From a checkpoint of a small transformer trained on Wikipedia: 8 layers, width 768.
MLP neurons of a small language model. Each row is named by its layer, matrix (down: output weights) and neuron, and shows model dimensions 64-255. Each number is 500 + 40 x the weight over its row's rms, rounded and kept within 0 to 999. Numbers have three digits each. A neuron's up and down rows have the sign that makes its largest values positive.
A block is one neuron, or neurons of one layer that tend to fire together. After each block is what it responds to, as a language model described it from the Wikipedia text at the highest values.

L3.down312:520509524536502482475496425472557494441420531549509536469497499463541485533485513515575472551508478475489450551478490516516494471438520562486485419443505530502499466511470433530506551521409526503476555520490445549497392539525498486535531522501508542482587421576463474572465456473533533458565449430530469554523561455492482486540473591508468520498390497481521524486491479498484510486571510554501478499563501552518450450487417513567533544555469528490519509452514508438480507555535468446446449521503420549437483492490536470480592494511534553529486427521536503497521455450539498494
L3.down830:516505478421528453428539530494493529473530515550518497466582491476483500556468436541477495438473503486458538533440507477501495479515492556540471422537455449507495532453470537552512443555507509485518529468462468460399444497536496497512509504435512501501543517521589500499494473446472481480484490503505408518465509556446446482537481517508525549478423550494494581477496469589425475468474455485458450507449423494491540522543511487511454457481464524437493488525492547466500448455554472506522449511477486564520527558576459590473611531485554479469469529565499489532517483488523508498
L3.down1046:456500481494441484446497570544557481511498509501442490542439445490549558492476410560476582455543513470506563526447440455432506437463476537507496396538453584516502418462521523509500543549506531443474528537447429483502487489514604467498463516433420445455495499558605472557551431542434532492494559535511465592495500442492598497457566526503550555539519509529514572507511549568453407470508579532421556419493506528482492553569503458487491538511483508542549546475470430504505506513480487455516464552421503474443530556498547564492449550500493488389511521450449428462558494434536481499
L3.down1360:470523457479490553503522542506488432514463442467490570448449526428464442569544493460523533538412601520502518522499523571529466521574515480554548516504490537556497519526456472437469450453464522490498558522536538481452542534582482414518558444512461488502516555520489556574502495493499497476507478491519502524523501548535477480553576520482523419601481478513490508526536558425470428543494500523472554495520519474513498485560595533505416527461451586444490477462551465532506488441518484517539550526419490522517477494560524577472494527570538539541538462509517494504595431435554553507
Demonstratives and determiners pointing back to something just mentioned, mostly that, this, such, same before a noun, e.g. at that time, That year, the same year.

L2.down94:445491453500515418472490442563546522444512493547492447420545492497503507469425496395503566455554493426524488470464504520575461425514489523492496506508475535494438512430489498469528472524483524548564510427435504426461533510533443461615507443513456468518561542535459462536509588385549473574500449466533461508432490491533530499479541463490476480612491482518473551494514544477519559526506547483494500522529508510505524506455493564511490435506575433560566484502512427539517507508501448493525540483550519434456584505484421527447478565512499485540490528470483488439516565498481471520
Word-final pieces completing verbs of decision, action or outcome in plot and legal narratives, such as rec-overs, dec-ides, den-ied, and complement "that".

L3.down251:493591494534516501487515490538463527496510525566531481524547495507447510496531545514462463505569547436532521544511522501546519466561504465448548519509469540483493570561540531502488525433531480494530551447543522495524526427455497485477477451466563492581518501535477499500507516475486427412507507514449411488546561487545522540472476513496465523464457517520518457481506504530557519432504476511461566467482491515447448529543511550508481487523428474516429451567494516473452400467466488488516457494492584479546481531492506566554520491463555529482479473484520488508472452564507447464
L3.down374:548488505530506477440519502453456466512563471521503578499541491487549520501504556506465501607570581529505479445488501478518478501481508504454557590520477511519463499467516521455471491549505446469498543423526494476522474505498590519563519538518462488554503524584489517509500529482497553443462497494565479579575586516565552537536424450499560458565528511505583481493418427489532507461529475566492543482488582456519511506507562534518528496495356504482530510493502465479508447479508547467541418474571465501505517468499501552488500517503521490507516544444547521450473496495516517519
L3.down964:449467521525556489500491523471579483458447464421545481592552533519425482477555487474530534575461539488537467490448549467428480585479496529532450519448495525489507488479468527545511538542495485543554520485557532475465496488495499464514523452497472477411700473517493485482597510580523467498511447633520519482497495549594510485498497477482469550394538535528538411488520416464481524507535516558547485519514480479415473523496515470578488459584505462508460506485481405548511507504479436438483496465486530484486537486506474379481419492534534418466548502564457466548506532446540423461
L3.down1485:512513506492510508525482467543478542514577435528570524523544468431482501480495500491430502497554545531521493519452498466548476499473534455407577460520517503499571510560509465475461547415493463551570463427538533454481548470410534576462550467538484478573642491490463442485503541492505512475450491523508480527493536478589482550510501513556439434520441569506480515483518497512501476451493505480513545497494485473518558521546497524474538501468486539503508552457509584566517454569523531480535484511582458466540438506483444619446517510509511440489463537477546557488518527537468466475
Final tokens of transitive verbs, often verb-ending word pieces, just before their object or complement in expository prose, such as de-als, hel-ps, address-es, covers.

L4.down62:540516497465478508587462449558474508493545510496534502546540433431511505420521520555522488544497544493513594569489572561530516488560481437572501421467444475577507498568476482536429480479494512525488522483530578415530479516458569504563467446408510556537572447521407503439493538516515560529516535548506473537488483557489512511519467531532435398492524511488407505449506483439500522535483527471559503502438508507566443530455505568479467464555508479464466497552530524524501487546496494499570516488476486551480457445542505564431465461468464469519486527504474493521531447487548492491
L4.down233:490467440470528519584548585509538532527516500524528448516506498547516434520490475513480468480482502448514531533491419506429580512539533508572464480442531461497509518370561505446515500463454498542541503515481535544527475524520441488492464498517555577554546508513575491527533436469499449614484436499487458463467529502441529473483486573444540461567480451534487507543433544567497489492468503517574548518441452467571502538443444539493425492499503456559474499517464483536459514485508438417503500476517517582505547431534475497467469481454492550510504421524461505497507421456482523456
L4.down256:512571556440473501493521475493504565456533572466558443467494480537482499392519441555535436497480558494496533530478550455503498448527610509447509476583562537494469549488492435511502525460480523544516519428486477455524473529512448582497468497525506566477601499469471462450478535427539500594495504502525533520460418494418517537467495504453520504410522526460534445551520513432456506535559459490538470557485553433533519524465490496530555537551470506497479524528445395530503503536542539562383539506513442494457491536473508533511497551513485456550464443530454467477518502545521458419
L4.down306:507481545512467561508516478467407461489491529483518507556508468482528560562518492501596561434517433494483532454542411579566444567532464504536471553517541480510499477597505548552584506503505530533481522513514515467512571440547524478515505475552533540493499470523439505541496500502551529511437475449543547550453522546513498526544484410480503493561476464450506521461486497514485546455487434540616558598507513506521550553534546461507481472511397501553484435538516521510511495530567581491532540458508507545474489528532446507561541465490506506434510565453535569497534484495504498471
L4.down409:474492447480509476488397516506469511500506502524517499540516488561524494475511541532524488552498452455507516547515546543488456480385492515467439537440577518456426470544489536508535542535522468466604549464582501521500482482522468504520567527483494517522532467503511449459477467510517418470481512467484521475497492471506491579545387500502608495494539484563500350516454553506519534545463507538483576543522512475513505464540499550492502499530433542505542493456419487530516544527490515503511556578560498561473501507568512397562478533479549489539526490476447471545575462486520464493
L4.down569:532464518497449387518486496475487519524468562482485496578532579511538460523441477481500474489505465451537572470540525499487524489553513484491499542443485536491502480475435447499472557494489598547527562534572470523444503590502498499390528495506528541493399438528515494463506514466452499600497556489485489503491515508525505579459431527536538555431478522405485500490490533585492509494500400523486454494412481479501502540507536424494544511498540466514491477538564528521402433486574515600475537502492535529463507527487518530509432523540484499472542506428560414543570554464431467541
L4.down572:542555430504501592556553539455537604567490516508430445556520577540554502514545515529496559535487438570518546516497470531521455498456475489499532506459478554447589503502502554462471567514493407508534486422502527477567526498529472532471483505507458498543593475539481546531494530503550529508442546446485522569519496529523507496521567591457510466457537531500539485518471525456502499534502500503517609450459443460462577520431481480497441538567489546497512532474513460544447541513432464522583406503560497473518475483547427533515465505537520492494422581449497540485481487545471551486
L4.down761:491460486514501484468570445464479462463433512481483516502534444514465450538412518451567465549535546463597458489595482584495514567473569490433502550546480499475480430474494482506480467469501460434465481503393502478497553518488539488457563521497432458466500486506556423578464490475536452544422499540562511471459548500576479483551493500505572499564524486569505493510509488458493536487511466556496513535461395548517481449528522501518541486551497511499499470515473539500483479474546437452531553488501529595484480504551536513484548422503541514533521488441497518540552466506499491522
L4.down891:415546463511563480496562435508548462468450490535502447504475525498497533517575563490519475577469523537606540487481483516483508598536501504480551479579506443482555502550481515507554491517492487540466378513482482483500491482524447472554487485503505542576566539504468485580527493542547487496552459508510509482463585511526457518464485445473482544540539460524533469495496475529494432505522416514515490451528467509448484508446502548506524505517514490498521510453477448480460490517456448484535584521478578446517505454484494625521549571513464464460487414475532515490544509545448529412
L4.down1098:498560515460437523507529469529539503523552532478534431526534488489500501491430486474527533493480430519495470507463539560499482463462432446462440573492469603544543512495485561522472572399543513524563513537458501425481515531475499404489544447469511501487498462568492520506525539428484475528469529472464515530502468487556518532386500453525426492459448482490473507546442468411458478500568546514489507431528528513441469521443512528522499494513478550525493586463568400504495467478561479533490543559598449460446502485482491521557487490489501455504498479423495463539445522412491425493
L4.down1385:436487499483503518507501465488473570452520495498505524458478536500477476568531450522447552537487499429492468532440496488490530487478561494384431486521516530511511496492511427488512535521492474483447467473486522482468474549451487564537514436458470555478527478454481516544524470521509434506451534635520523536548492534493482472513572484438478530506504467505489444522503509470464550485481454524530517449459489421497511554476466570559519593540422579504464535489463509597467494484472487452529464443518481413526516498526498567473449509573436584531530513510471567481437515514540453426
L4.down1452:539513496508573489461541511452532453464464458535535477518474496420492541450467563489525461535464463497470501427463546556507514556463436443519471483442510432494502533477497434466578552496526512578560557481417489497502549492527448489463420484437534571523507538495489499540592494535494505514497432497504477493450471446540525470474489510538516509472469443408494421527463467567544498465530518501499503571500506454430492529520512499514480503494601461479483484545534491578538491514550551513393488579537497519525429435603484430492539503495457473512430523547554472504485484442487459537
L4.down1584:477538479490487545507518518498489631449450527501487549580503485527548427559471470569514462514461466526532519475501385489401551519568501527492562590477555488486487481471518465543546462477510479466442570494511546542485547489451510476538517480506490538437616561532482463475506507495519555478523474514521475474536500496524457474462485546518523507526533547498498495487543488493560520496528485498547392465464461504472573516511548567552483514497490507507459476536468557514482435495467469453502466512462546487445523574518480431498503398544464466563531478504538481504483498411552534502
L4.down1819:460591495530512477550481539552528443420477548558407506500434531542524496461463482484469510530459436455511491565480508545540503552481525446489576495528434553476417501430541514501548467516445544449437527521482467487534502555449520458482549540477501515556534566504575545485482491506564524473536470446515492512539451538488439452497482521464535524457574472555535459503472513504483445560469490511454446464433525512493428505499479520532521560490489440586550508516449515473505534476521546470551483530447514498508571507457613451432501497530440485472545497438477452492482490527480506561
L4.down1877:521541490532549558575437550467492504450504469507480507543477512502505556545548493506444575506460484528528538569489450502552408564514411477465549517492444520512521465542486523506500454476450473524508561496430510485590458487504450457512499493551534478482463516433446531499510517521543530472538567513474471505515528463444452499487576516462476501494445484499444526542512521465516492555478518536500576548470521457540485505495389506540502475515492449525484462578534509438526506503417534501529512513530491494442519552481475516435474419456610511500519479479473545513489522516468552503
L4.down1891:582524467505477490523465504475505457472492554491541506421482510533495515495419533439541509529538490590555542535516580553483504545503450504499506519486512481434487539499507531469425422567499428512517507517475528505484533557480490477512521390504448503423527446517550553528528499511568516493460477512543476489542533551481559462433465472426441481530475526544423447534455494511457569475497393474498632479482499499545464514550504435500530538449516482462450522503474469532504549538472524486499548528570479518587498482517528556456544480479430479548477502538565523494473501537520476502
Main verbs of a person's action in biographical or plot narrative, often after a subject pronoun or "to" and ending in a word piece like -ed/-ing, as in decided, dragged, find.

L2.down1140:532496456541516519494437517469549505482431518480534525495500462552583536460495544495496415449484535538525494513498457447516548542491481558527487511476427468499485497508508441514475418483476576505508471490562564474545337546596509474469520515518516478513413482536489433520424483531444534476508504489398561499572485589494517467475476600433498480546541495519520521513499517547476551438527496501539493570461555451469472414528503504449581506556491565457516532569510537503424535496514473565484482525446483502544510484492592437536524547483457464539580429489527528554547496500529551534
Pipe, semicolon or colon separators between header cells in flattened Wikipedia tables, e.g. Month | Jan |, Title; Release;, Division:.

L3.down167:553528438483447529488496461520478530498542445527487566487515452453525532484451477509464489472530468534524486592501496503488507524473494456486510492512458509523480450515495437478476479481554493539525512462462497524516479495482478530431512526443501470482460463573552476491450490457510388393504483503425470509420437515416515545481513569490564478537476516541578489465500542455439574467451525473498558478508489505485493618484539506490491523526529500478498490517498543463529464559483516521521470496466477459447559550548439496508523438520480466529548459520498471467500498463442487497
L3.down415:450451461550544486509515573451551487518546519519547485522547477465459589498487462509542474530462472515528496471459453393538492418456472442500486460530448485449552521526472489496480500486561639533520519462490526489447492566464440480489480469508504501515540490426549536533554501491504488533524474488434456472514483494492442450472458507433528482518472511429452491569456525443518502544514525583491451512465482517508542473500512508465514531545516552551540550532467519467527535501477489522496454492546457467597451490524518551556449449490482478484557466486452541476525502538586540474
L3.down488:545404565475443475519479492486465502517500467528439496485517508517473506496536519509517577532472507435488535511491537475439404487522517463502543496467394500431533514505511438503542494487528520556508494569452425490486459464533443544455510431523594500591468473473523449500474544485483498496515494519566498513545477541496453534490514536535546574472441603469481537555453532490491458485497508522464500485540534555494549516500495485480509519588553523486453482560495487465528521420542477450471564452466475534501445543558612441524511511563493498468492468485551500445458520497507458497
L3.down1292:525427581480453507521528471525495540460504570528464567569455516509534462419464522485488536467463495552525442503471504526510488473447539470485493479555449450563499474511450492518498514497503540483467470586469491518457524539499518520495530522440503443472445402462503499512461517482590433491505560420471473531456462556514490452507529381516503537524484544546549519513554466470493426500473450539481529499482543523462502447492504498460558506528497484552557459535505472464597495448487502437577528582518452474475534542501561467474497587477490530557445471512493494454480503508520460488
Column separators (pipes, semicolons) between header cells in Wikipedia stats and results tables, e.g. Apps | Goals, Party | Candidate, Nation | Gold.

L4.down39:501538416537516533462528490574561483536527578489511460535478569578547498473427449532460502590539546435572514526533511459552511520458463483453487428514522443573500490523494560499516573503615551543482529548483560529522479508423532599569488476506493488491601520481521515457468489509478548533560536497553517550499501489488443467496534541490538488538542570553508504523539552542576508524443440454503566513516566492511562541452462491449557529499552504458486480526495519539492559486413518549464423493516488509471472486515454475514394394538542529460527505496487441466553453518453491546
L4.down183:481453588491539522466487476454460476505460438468406521581509518518523546499499515503516562540461560442488445545537528524514595525569552512522427511487556518525484503446522440504511454476505491466557552487492532471466528504504484456485497575543478505547455463442490528578501555566486343531581494508522481481496506475463518416403500485531410448483518439571526478454471521463526487487579521555487438499482473478518512503455525491523504487531530506569425550444434513527507497386504446483511502558538483462571543509512504535518431478490517545502549493457471604450541512456534525475
L4.down404:472511476508474534539500498504529572511502517491510551504497479518548515504525519522514459470547495502516436466486501541527487542518522512452512471404519458561477544588451457497526506407459489485507443525508484449458550498566486530502475450503489534509347500521524460439522481533485483514526430505494499544600559531530481494501543481491442494494555512514575513545455584491509488543553510505482382481463487496453495540565450487420463474520565517525511574476452433478442448503457443502577496518450477539455535465457469536481515476457555467470472497493567509515491487564524487525
L4.down422:461487490477503491469516569483513579513491489458478518554530562446517562587491495514560494517483518494542502493533470486437522580479456505488555495458521411559455456543466485545544452520529503450492567517555529468459520517487466518466439513549525544493513491528533495451575505498480552521513505489513455489494576477483480523548520525499500557531469560525560460568572460404542489480509487454531554467469519588518488546462536488499465415463469532510508566575405507505501459500530462498548487485461514496539507467544460516479467479503441525534468536489493512562429531519455539460
L4.down469:543527522480521448463477527473548543466494466431499526446402462563531464470526566540510510556481489453543511511547506505442469433476476463481464457550509584481465514456405477550546507513527482533440444568503508525501527520433475479518571471593462423549451460525500495458530463485468535563479498478488467488523436501536521497577465516503506487514467504554533463443495543486555530472502595471539492484411400506517569483474461479458507539473526478574488525570478525516533511528486545543503543412491494475514531534536502522518524542485417506556495508556512503515539541467533470516
L4.down610:424502533509477543487457480477446469483456558460522520487438473527564521504443504546486500498525459551551500475477438557451471411527514451482530512525567516526519433516546470454529518583451573480498570413483473496465548564546502557496427493553441478463526556501475546546453460438539549518426482479530481482555398542498446544605496488543570525491471491485462516471485515542510562559496570548529475451504522467449457535508553475479491496561501475528535497526519467513483540517461554484540537489494545539490535523522479463508491535515542542344513434530529512526490469514521496455
L4.down809:541468467436395580502406470487487474518464481494558537496484539528447458557472447551512465611465551446476518463499491487484445585589486510484448513446540450552452513505502464541501520539572475531520521494533531484480492449528509534518494583510507502382463529520448498528487435513566467441492514466480466499499561436511483454489583466559478494523510479558461489526503559510491500457577493536477467457500465458474419508521454554508511507443500497500476421500489441485479570477461512529538529545511470447582551559574359530519469499486482510498462520451453532500534497466462559540
L4.down955:516516444510553481462507458484473518502539507492451501539506430543432516480482536480550507515457459459561533497479581466391525479522539507492435498488512482441575504542490552459478446509526513528527503508584483500469514528587442456506539518471461581506554537535485487578546549434528515487488491496478424584440514518458541540493471570442524499476531477533411508487549533561465523528538480435458406580508477495492559507541536466540506459561504513497478533487494452592431482438506525431506507558495518435506484539385474471554519448518521452422574448546477524463515468560529502554
L4.down991:499460462498517492546520504525491488545466509480512452469498506496530478504531558515470474452545561538509512460470465478473555540530476467541495520517488553500475462530461458465506521515506514493533428560509500527544474510571539489558439512457492533491515427575571551427472580448448545457471471509400445473379421480513459502502542450487483447532526507466511449503382516460481441480546508474481434465576503505469421454509469594469549507438479573538510514494510496451562556511539485441525528474499493524578461533485564459454507493449472509509486482510539468507443426517462505539
L4.down994:483536508513468490492412527483473482520496551607451537508457555455493542486564417575408542465539487504484489471501511503485558504486549554526471475530508550484462495560470439501489545521519482478516601554555560535434545497486540484526428444484501496483513545435543500420524478454541425454541563511504529467521516478513484538479473428493457435510451488505571492577560478496574487543538509471516504498490441523559545499490493522493430520477559561576481474460493508528525435585519452468497502565534530466509527516489484512514493495545556473478508424496500464448580476543509580505
L4.down1043:486444486481514514492503500510489543538544497500515521504510573424527450499566543536460463551430499578425541459516487520460541573464491460557403507552582487448507563495455563519556521467536413523542516506432527581565554542550498400489493500479497507475458405383489530510553524447497550456447540507534481524543523485488536518467511489463571470512520496518468486498559568487543473527448583466528553493455532470480580513521442462458490518523484486615540475422550455448502517506535504523536533460484498552423520426508492464501494550529495535484513435391501513505534458589477418487
L4.down1164:506543485551461461495484466475537487417485571513574503473502518461494473560520473438502585412406518514476487442530403512482517453540498563459490444480476501504551490453607518423471539474473523444526563465501551557512441519456529482493500494560511491503408468482547535451447525452501463497503495477458446462496546544551446508472535489538506483544477560482376524492543492527506580508471488465416549522441526466512569556548547423505465541531555490522504437535397550530438497491619510453511561504500507505465511525472458492533500524495450497549488557521537435534501422504434512504
L4.down1308:572519485550537555501516504542530472484499495551475539531475511484439499568392540499454491512527562461418499483493484535569487508439516511514562479466476500492521576497516470557547463486484567508555441477435445546499533456509538454525488449467506553430587530513530476461511472497638495545512477537522484468501522501499562438455477501438470548499460526558461422560550507471517483505506497463511631498497418579466474483578512469502594476476544466530551482503458481577566488467514492530511513536525501419527507549502450559538437507507548499600453476544504475488520511523467520506
L4.down1327:540515439462552430522489511508546513530500533456460524556513558472459496529465490471537467485511483514587462506550499489546440473447500464517537501492495432459470423467529448492484489503514488452494462530527530477522517464509502522461512473460521504486570454458536489453465484534532528517473503519505520596527491481513573515474536478478536513498530559500541540496489585518433492438552495508438448517477508514513474479549525571470524532531469420429465575547530415477446567455515556510493459493490569513475493496488493530493509558526464523481513537508580475526498423525510510535
L4.down1750:541526538490420546501445517517543459501469477417521559482410527559533410497453490481506460483501433505433483457461486438539497489478505451463482471510465592485473505494542482522439457464471493500556501486509481536525547459522488495518431423521477548557530399455544481543472539474501452514458483450534434516464458505462432494517446471519474430488550540496461500547510412523481454520487447483470575522515484583584519443481576525497424474443466500486495413504439466503425610514461590521532498453461551490513464445583440467531493481525537469503502481546487569463476501491521511500
L4.down2033:617512468515526522500454429491509505540483550434543479475487508507445507630452476441526562453517535514516470510494571509488504501509462507497442513496453493478489544480485501491411448510556519489455425520547437558381508512500502526499549501400459543472424460558511525549486485442566474562449519461490436526596506487499562479547514486544475484510447458479542546491436527473464489449527462426489418565475457471479529407524454491443487542544429511485489538479470539556503507455573425509583461511521468535447568569534570477437549530549464496460526535584554553487486508482472509524
Words that open a dependent clause or phrase mid-sentence, above all "that" as determiner or conjunction (that period, so that), plus where, when, if.

L2.down1782:497460484467546589461534554487527562517541514463516456520509512511516522471477525489431501530503516464545583484492438535482491462505502509514520542433513499515486432512501432446487532488457530462617499467483494521515511503495501447453515446491540401540557514432464502465510494560519476480449488488494423419507542550442539522546472469545509450490554579483537446518461502529544545528500471514555521519450478528532519442463524505521455498492440499514498490573501414526417522503557548509607500483450471506503463391539393553498436515459563542478584511496468532474507461452466494520
Words that open a new clause or noun phrase, mostly conditional and temporal conjunctions like if, when, while, plus determiners like those, such, that.

L4.down214:454430549476509520564499503547507496513501505464445505530506485468478526474495525460503435438538513465544448493490550570515504456522442501512512487462490467517519581568507508489558530472504473592500462543530524533461473526498495500523466538487544490500452526462498508486463449480473559495538486414460464520524488514543471451564456551485550500519462492507489484458513587562482453470540486441456471494537475519445522580563524517490519561539551499519544482541483428504460439541519401549562481507474481475493449544452490515508486513489563519558410516524497498479516468570531449558
L4.down539:503575512526542514473561507459527405549473425506519457523516516584487598443488595473455508516473478482508486515426528496494533528517503499537506499444503546555449516483479488470484449465513468524500544513537551515460397524479575520516524503528487504484462573574475484468455492452480472537514410511515565554579491552448456517515466495547408455614431489497526468483515558507553472431555538484493461504454481512479570573484482497510488541489498474509532462444538483545487514492542515508487528516601439520561549535532491533427535482487470401514462535500503544500518526428605500422
L4.down568:500528453436535496491548610497489536487474554551520537494470427482373531552446505485484511492529485573428446480421542445562518544508488506465479499566523466571536503539470492543531530467474495522502493496496526491505487503506480552492565438545456469522551481460557445537525512506506488502483600458503464494484445545446500479513474455458422483518488505481521444490507533512494488516551522595461470498424500490481590434449457516490471552500526499498494492423468486445486449453491546470520500493491529508511432502511443535454540504491468442580465524512507542473512518477464424495
L4.down758:466512542445491497474497516476435461476452506451420514479456552531472486540515480537522469495506521471490539459503543454556482461559493526441513440563510419490516493522434506481522504505473500501488501496530568533518480532483513564467526484495508460459530623506530496539431533473580510410505508454434507443465458407475510406473473451502584467502489497508478514554514466457449454502481501569478495532523432476463564448505495528548443512451461502481547512500495458488455422496501510434495501532503545530515484369499454459538554452521513567418462496465467441543531465495514492534
L4.down762:449573461458498498483509476531499563501543463465500496453523492561529483561481431515467538544533469539395531501468522530523516459437452447490535471482514505562545464457472448512499511529513466502461523495477469482482516490459467483496550383447527504457515475535491505484566517494518451403451470414441472541528472510543507606536471498503510513487538460548543499515458519418473455493509537447532564460452553422476480503468522436515486487543473504487463523463500434535505523497478432508434444485518436522465456540471529543571458468465483573513564521472454445467462630483479425562
L4.down875:505465524451456471502500482513562489457481458477562551532515493539490525439558430475482506550475466505540477461561502470498431452419471471490573504486411484559555480526484497477532519553505525502461471513477513473499447548477558496486451596410512464498505443572535532567498502457445502508500513566522531540511534509533534408501483557528511533534473465558481470569476591468532524513605505511495531536479507571487568499522468479521524454512545459502511462511527534514515522452466481559462478448437468473483508531522594459499478497541482448554438582495498474544488513541429520487
L4.down1006:544463453512525505513514470500442463491507516583455503528472424602500496528561471501550502439553491434479443482515544505550485558506447517529523449435472472541536493495494439498540520551481447490485527477521489474489538551484490431487475573526457533513447505373567483471483491501522483502539429494478538526516526409518479475479503505542493502517467528512533491556512451454435554425498545474559475531512566526511521542485475517421437505565590529453509432512576423527492493526484475472510496485471486549483492533456509478542557450548518494597515517480498518440555405506490445567
L4.down1040:583544468530513440512543494481475533538401413514539509487474517490482523528488530525566508421532462419545517530529539471509536510505443500510580482452537513464481502514473509516554492494462580538551538457502470467459479513533452550600527539596438463503459529487507515528440515578490462442572531470493387529547586507457520512494570486526509514505459576539482523544537580509519473419558490536497561462490491461596484509473514533499496493592520590495578444522538577485469541578455502496522509557508611507474462470569440455565517520489498477467463495472497478431537580500487522560
L4.down1129:526545518539562432494472522506508491516532496509470593553562561544552452515469474542450469464496528441534530494519585563475554513503509512463543541545512395560470447523455473476564502419482485519542570507545522467484451480492482483550467515527530471497573515501549454472544485410491506458515598500490462519486504528505491432584476476527552444507449610468554537563467409491459528425477511492509594537477459598453456539508488554516510511436530521485537585498565502519444484536538538516505440418478402483525510509475497429468523552567523538515366477490481519559507479520467535506
L4.down1237:555506391543548518476530461526525485526519459444530560482474499527535564475490501496551472491553532471448412509474481479486491548528448493523545515550424471557515508575472464482486509515483488489469472481529516443491509518532486483476453498465470510529592495558490569499479490398580508508551508485490534482493534479510482508480482512528508466519505428517523450501522485499439548463492580515506456554528522549527563425462508492383524494490560499456487485521473487496505483518548442452466480533520594521485567537502574452515441498550492516568512483569433522457515486492475485510
L4.down1492:513507526517505534478571442455454548451519475543445412461530484519532516505411497514439477535539473525615507441535443540572474526462505524490495523456547520537542434473551531474443528490549520525575544458453545533479570545431527477533536515534564493509384532535434484526528499506488481578482559487508548486514571551443489521503562483510460454490488532421554566531470498429510519413614462485545451502545497438488514431542497512547436499543514480471544525513481458565492560442601470565546526457484546551563493467488451498525490467575520465552476556485499571539500413466494553492
L4.down1631:491470460491502462488532503504516476435489486525480431499497452529478514491479469426470529443490485528506537574547553463469448545496463452544436474491496479566550502542538541438557463540493591537442491466450467527547489557536502518557565535446444472526423457574520569472493423477555513465473552466451442516564512414491478547630517528583526530446450533509499472454431453512562462486475492469495396465511459549491459455497477511462507549438471525524573516463458510492524468536451474524492481541464489527486552424477452431545496531444569473467459536455480540515465512502506504504
L4.down1723:484507528477533469501463456467591529447504581514546496508481560474498506470461545545469483481514524490444462514418509482469431496505519533537447507559568495499470529513495444522424464459440528484493495528575521484456538505604584450454435578504524414467503447477481535582459455525533407472542479490464526434554612537514612557524452496497453484420508559563535548541430497507521493453493481527510524559421554486488562523502511492519473473489523632480506530473524437483449511446466513568499557468514429471434514456494494522530550493565425558494397494502451499443507477546441501473
L4.down1939:506426492557477450526523473442500445542574470519491465523549445574493480437519525506503533458496548510550517579541473499407510507445483521578523526534511518555501504540511478428531464494474523540469506507534495520524497498590445471502465458517498453516397482495552498465486566471452489550509505499471494533529547573450510502531537529411532463527543519475512483545545543486536453464471485469409523482494484452465457494580481413467464491521537527465481487533461473486448496534555501536470449483480499530494524471436542465533514507556541488537492467592509493542482457449467508522
L4.down2006:536478500498467468482499470476478565543548569489494503586474470433531555511518503509471443552461495448482507557496528515463529457440490491501547531486564533471491539438571482533493501512461506419481509503518479447539488549456503497522495527450503428583420507486514542485377475585456436528523543478535527554521379529492443500459469475540533589541427511480467457471523568486518540520539540439527515454443476523520512454481503471583438521484425511574548524458444437497484564466512566528589566495457532430430506468488565489488526478488547476515514489492439518492515496489509491525
L4.down2045:496528528572429453487529525567515417520480541424464534573521451570604538490482536574523541525500492604537504584552505475482456488501568552473405551523495470521536515508496396427531549531518531497532506549559458509499501474491495512502479456543486519501507526506497456495555514527456449506500534548505528511483543508372479442519507460540460494566569530453530493510467466540542462474493532504506498469519475560570538533487532463476491541545532525481524566502508415531548424526419520511452461540564559427488513549454531451504557508486436495513425461471548460500520493572484483463
Column separators (pipes, colons, semicolons) in the header rows of Wikipedia tables such as career statistics, election results and filmographies, e.g. Club: Season, | Team |.